MLP neurons of a small language model. Each row is named by its layer, matrix (down: output weights) and neuron, and shows model dimensions 0-95. Each number is 128 + 24 x the weight over its row's rms, rounded and kept within 0 to 255. A neuron's up and down rows have the sign that makes its largest values positive.
After each neuron's rows is what it responds to, as a language model described it from the Wikipedia text at the highest values.

L15.down189 [104 140 136 182 104 111 136 154 159  91 158 101 113 120  98 141 140 112 117 146 154 131 129 153 126 144 121 103 166 166 139  99 124 124 132 102 130 116  99 115 106 114 167 113 112 142 127 139 103 106 154 134 169 116 168 116 121  97  98 132 126  92 133 124 143 149 122  73 109  83 128 130  96 120 114 114 126 148 134  78 208 126 114 127 141 149 127 132 120 171 107  88 110 155 105 131]
Year final digits. The last digit of a four-digit year split as prefix plus digit (201|4, 197|0, 198|3), usually before a comma or period; also stray word-final pieces like am, ah, z.

L11.down586 [132  90 155 135 118 142 122 102 134 135 126 107 132 143 143 119 139 168 133 118 137 131 150 112 124 138 103 114 137 163 140 159 102 199  70 143  76 161 141 109 107 114 153 175 152 138 122 152 163 110 133 138 120 127 129 138 115 130 156 135  83 152 132  74 106 109 130 150 130 102 117  95 133 129 121 164  98 133 124 105 134 154 137  84  95  96  98 111 111 158 147  99 121 178 119 133]
Name endings and birth markers. Closing word pieces of multi-token proper names, such as Per-th, Kędzierz-yn, Transylvan-ia, plus born in biography openers and infobox field names like Coordinates.

L14.down38 [115 128 118 131  83  94  87 135 126 109 109 125 138 121 114 134 175 133 155 133  90 108 151  57 103  97 140 155 114 131 147 148 105 146 154 139 154 112 145 144 123 137 151 164 134 106 155 130 182  95 162 134 133  80 139 151 100  98 112 165 106 160 114 130 100 133 131 149  89 117 138 114 102 143 143 137  95 118 158 153 132  93 100 102 124 132 114 144 111 190 141 154 118 125 159 118]
Rank, role and relational words. Words that anchor a rank, role or relation, mostly followed by of: chart positions (ranked, peaked at number, No.), accused of, part/member of, and titles like King, Chief, Court.

L11.down39 [140 131 104 164 127 127 125  93 123 104 114 113 116 103 117 161 134 103 142 147 127 116 157 126 141 125 163 105 109  95 141 176 116 119 155 135 127 156 122 141 184 176 119 146 112 112 123 116 135 160 175  94 127 122 174 136  90 136 131 144 100 149 127  93 122 134 110 154 146 125 142  49 120 164 154 116 114 126 133  95 127 113 119 120 105 113 104 133  96 126 149 129  85 105 141 132]
Verb stems and endings. Final pieces of verbs split into several tokens in narrative prose, often right after "to" or a subject, e.g. teleph-oned, reinst-ated, down-played, suc-k.

L15.down322 [127 153 130 130 132 106 130 170  91 124  95 134 141 116 126 131 118 128 135 119 134 114  98 136 115 102 138 134 104 111 122 144 116 187 123 130  89 103 146  97 167 155 149 124 123 140 151 135 128  83 123 103 152 136 139 162 149 147 165 194 127 127 166 103 130 137 125 110 158 141 144 118 157 147 155 141 130 164 126 108  99 137 132  93 144 151 132 152 126 126 108 181  95 101 127 131]
Perfect auxiliaries, accusation prepositions. Perfect auxiliaries had, has and have before been or a participle (had been relieved, have been saddened), often in reported or accusing clauses, plus of, for and into after accused, cited or blackmailed.

L15.down448 [118 162 104 108 140 119  73 148 137 123 112  89 130 109 171 145  95 117 148 131 163 138 126 150 100 166 161 161 131 106 120 101 140 153 115 143 154 125 123 127 127 145 110 122  95 111 171 116 132 137 129 113 133 133 167  77 125 140 108  85  90 112 119 132 135 123 137 162 130  94 137 137  62 131 114 116 115 133 101 133 156 138 124 128  86 122 144 120 143 148 105 151 153 153 150  85]
Section heading closers. Closing == or === markers that end Wikipedia section and subsection headings such as History, Production or Personnel, plus occasionally the final period of a paragraph.

L11.down664 [123 125 141 138  97 122 102 108 101 159  67  90 159 133 124  97 107 132 127 161 176 138 140 102 132 140 165 146 155 120 160 137 124 157 155 126 134 114 158 147  69 158 136 129 160  90 135 106 119 124 109 135 151 114 133 118 146 144 151 105  88 109 114 145  96 140 157 104 103 121  84 158 100 147 127 107 135  98 120 134 138  98 123 115 143 178 120  92 123 105 133 103 146 106 142 119]
Chart position verbs. Words reporting a ranking or standing, mostly music-chart verbs before "at number", such as peaked, charted, top, voted No. 1; weakly also named, status, elected.

L14.down599 [123 139 167 136 122 146 136 138 154 104 125 107 160 175 178  87 108 139 117 124 133 123  98 134 105 119 137  78 122 121 125 134 144 117  92  80  85 134  94 120 113  98 139 109 134 145 127 135 146 113 166 141 109 147 145 107 141 142 124 117 138 138  81  95 148 150 139 112 183 116  99 111 103 166 104 149 134 129 115 111 162  68 134 143 159  88 156 141 194 136 136 171  97 166 139 118]
Predictable phrase completions. Tokens that complete an expected word or set phrase, mostly in film, music and media articles, e.g. box office, U.S., monster, possessive 's.

L14.down501 [133 152 153 163 151 129 120 109 115 127 158 147 103 112 162 138  99 138 155 117 149 107 146 107 145 105 139 119 118 160 135 115 106 120 178 127 118  93  82 114 135 150 104 101 174 159 179 175 105 112 136 149 133 127 151 140 146 110 149 162 150 114  95  94 128 170 146 165 143 149 139 117 139 105  96 101 101 152 143  93 133 134 117 132 131 137  96 148  85 107 144 151 101 121 140 124]
Temporal sequence markers. Words that open a time relation before an event or period, such as after, following, until, since, or the hyphen in post-/anti-.

L15.down535 [126 126 162  85 156 128 122 155 147 135 147 116 151 135 155 189  84  95 115 125 152 123 111 115 130 126 133 136 148 123 161  86 130 106 130 112  75 130 149  84 105 156  90 116 158 126 156 119  95 128 119 118 120 167 117 160 154 109 132 100 109 101 123 112 142 134 129 139 125 115 139 143 100 118 101  91 112 113 154 130 124 115 110 125 130 109 103 151 171 160 142 131 127  98 146 157]
Sports league names. Head nouns of sports competition names such as League, Division, Conference (International League, Second Division), plus first cells of wiki table rows (Chart, Win, years).

L15.down819 [ 86 122 139 152 104 110 117 127 125 145 158 126 139 132 125 132 125 126 116 135 143  97 172 153 165 116 155 135 109  87 127 122 110  79 137  67 142 145 135 120 149 116 140 157 128 126 153 116 140  97 106 140 164 150 126  57 111 139 168 144 142 156 137 146 118 123 128  86 120  92 107 107  84 101 117 120 121 147 157 116  91 115 125 127 137 127 120 155 104  93 157 143 136 128 143 133]
Second half of numeric values. The number after a colon, dash or decimal point that finishes a time, score or figure, as in 11:40 pm, a 1–1 draw, 2.2 innings; also some words ending a phrase.

L11.down508 [107 150 128 100 158  92 118 116 109 113 129 159  66 143 143 106 131  92 129 120 137 119 173  66 124  91 156 154 118 129 127 152 137 102 160 123 127 121 156 125 131 127  72 145 102 129 123 138  94 120 147 161 156 127 123 101 169  99 102  98 127 116 119 147 113 130 160  93 121  94 112 110 122 126 133 104  67 116 178 144 134  96  95 150 166 147 123 119 133 108 107 141 120 121 117 145]
Competition and organization name starts. Fires mainly on the opening word of multiword sports competition or body names, e.g. World in World Series, Major League, national team; weaker on scattered mid-name word pieces.

L11.down685 [103 138 136 105 124 108 126 117 154 157 167  90 158 214 149 134 128 113 115 119 152  87 143 180  83 153 132 135 138 130 147 125 166 150 149 105 111 102 101 128 118 106 119 139 102 119 118 116 156  86 119 138 115 129 122 114  74 140 130  83 120 135 154 144 121 119 102 118 112 152 115 128  92 101 142  90 131  91 109 142  70 126 124  99 105 178 122 158 154 136 142 145 115 166 109 179]
Final digits in numbers. Tokens that complete a number, usually the last digits of a year or a chart position, as in 199|8, 2017–18, number 19, top five.

L14.down259 [162 153 141 133 167 134  80 141 133 139 132  86 126 131 143 114 157 120 168 142 119 128 167  67 130 124  94  89 129 133 100  92 136 140 111 161  82 109 120 137 115 122 110  85 146 131 111 115 104  98 119 115 121 149 118 181 100 126 113 106 127 160 124 146  87 103 165 112  97 137 171 128 135 115 103 158 135 125 160 150 117  94  91 151 122 116 133 140  95 163  98  90 129 106 165 113]
Year final digit. The last digit of four-digit years split as 200|8 or 199|4, in career records, honours lists, tables and citations; also rarely compound-word pieces like third-party.

L11.down49 [133 113 139 121 152 169  97 144 142 150 136 129 135 145 157 128 151 147 101 105 138 162 195 127 128 110 138  92 182 105 108 130 138  93 116 111 121 154 134 150 121 130 157  84 178 125 131 152 133 121  96 136 142 148 136 165 143  98 213 116 107 176 137 116 149 151 140  69 147 161 149 107 136 149 103 119 125 128 131 114 107 136 137 157 162 123  89 150 130 172 159 110 120 114 109 140]
Phrase-final country and noun. Final token of a noun phrase just before a comma or period, mostly country names in lists or locations (Denmark, Israel, Mexico), also abstract nouns (damage, development, life) and year endings.

L14.down787 [134 134  90  98  81  87 118 128 145 120 116 107 122 132 145 176 112 116 123 172 128  96 154 105 106 123 161  88 177 140 122 160 150 119 139 131 119 146 166 106 112 123 132 128  87 153 123  92 121 162 156 149 144 107  71 152 120 107 112 102 110  89 136 100 142  82 117 129 120 132 156 153 137 143 120 117 115 159 131 151  80 154 125  65 147  93 171 130 137 121 123  96 122 123 128 122]
Word-opening fragments, competition names. Opening or middle pieces of longer words (dis-ser-tation, par-ody, h-ern-ia), sports competition names (World Series, Super League) and wiki heading marks (==, ===).

L11.down434 [118 144 131 125 163 127 140 120  79 136  65 127 136 122 105  87 139 149 123 128 153 148 106  74 122 148 151 162 171 109 146 133 136 135 156 162 132 124  93 155 155 141 143 108 146 152 139 122 104 129 118 150 143 130 145 123 129 120 125 115 159 153 115 112 118 128 147 120 123 150 144 153  98 115 146 156 122 142 133 101  87 119  60 136 177 139 123 180 171 109 125 144 124 136 115  77]
Headings and relational nouns. Closing == of wiki section headings and their words (Geography, Notes), nouns after "the" that take "of" (age, leader, presidency), plus "Val" openings.

L14.down96 [135  92 136 110 115 133 111 143  78 124 140 100 121 107 136 103 136 135 111 138 105 128 121 168  91 105 117 107 160 147 107 134 110 128 105 107 156 126 149 156 119 157 150 159 148 128 152 149 141 114 121 167  93 147 102  88 185 143 100 122  99  91 180 131 118 129 124  96 124 146 130 147 144 135 130 125 130 116 131 115 110 142 180 123 122 110 137 134 139 160  55 104 149 114 159 144]
Verbs awaiting objects. Transitive verbs and linking words just before their object or complement in narrative prose, e.g. used (to), sold (her), bought, want (to), meaning; also of, and.

L14.down228 [144 128 141 121 144  99 131 117 101 135 130 139 106 122 113 160 153 130 138 118 144 182 128  96 149 122 120 135 107 112 136 105 100 151 136 110 151 109 127 156 137 138 126 167 149  83 114 113 106 120 135 160 126 142  98  81 125 116  89  97  86 133 146 118 119 132 132 128 104  99 102  83 101  89 156 127  92 130  92 125 124 165 137 136 133 126 114 118 142 131 129 157 106 109 114 123]
Clause-final noun endings. Final token of a noun ending a sentence or list item, right before a period or comma, often a plural suffix as in degrees, reactors, cultivation.

L15.down688 [ 85 127 158 120 114 148  95 127 173  99 113  75 129 120 107 143 114 144 129  80 160 142 118 142 111 149 114 109 112 158 144 133 109 143 133 140 159 138 122 125 112 161 174 138 101 121 134 168 115 111 140 127 122 122 104 127 121 104 119 101 195 111  58 124 104 133 119 133 136 153 132 123 142 152 101 105 118 121 130 118 115 139 139  83 100 139 160 181 156 156  95 120 143 152 100  94]
Birth/date-place lead-ins. Words that introduce a following date or place, mainly born in Wikipedia early-life sections ("was born in", "born on"), plus "in"/"In" before years or months.

L14.down521 [125 139 154 118 104 102  97 123 112 120 127 146 130 159 135 144 112 132  97 176 121  86 151 121  91 139 118 104 146 172 176 143 136 169 140 161 198 179  95  96 137 153  89 169  92 131 140 124 129  86 107 101 139 131 150  94 142 164 123 106 129  84 150 114  95 143 132 137 153  97 139 121 141 147  94  81 159 103 100 105 173 102 109 112 117 112 140 123 129 159 139 159 106 132 126 130]
Wiki section heading closers. Closing == or === markers after a Wikipedia section title, especially ==Reception==, also ==Career==, ==Personnel==, === Missing fragment ===.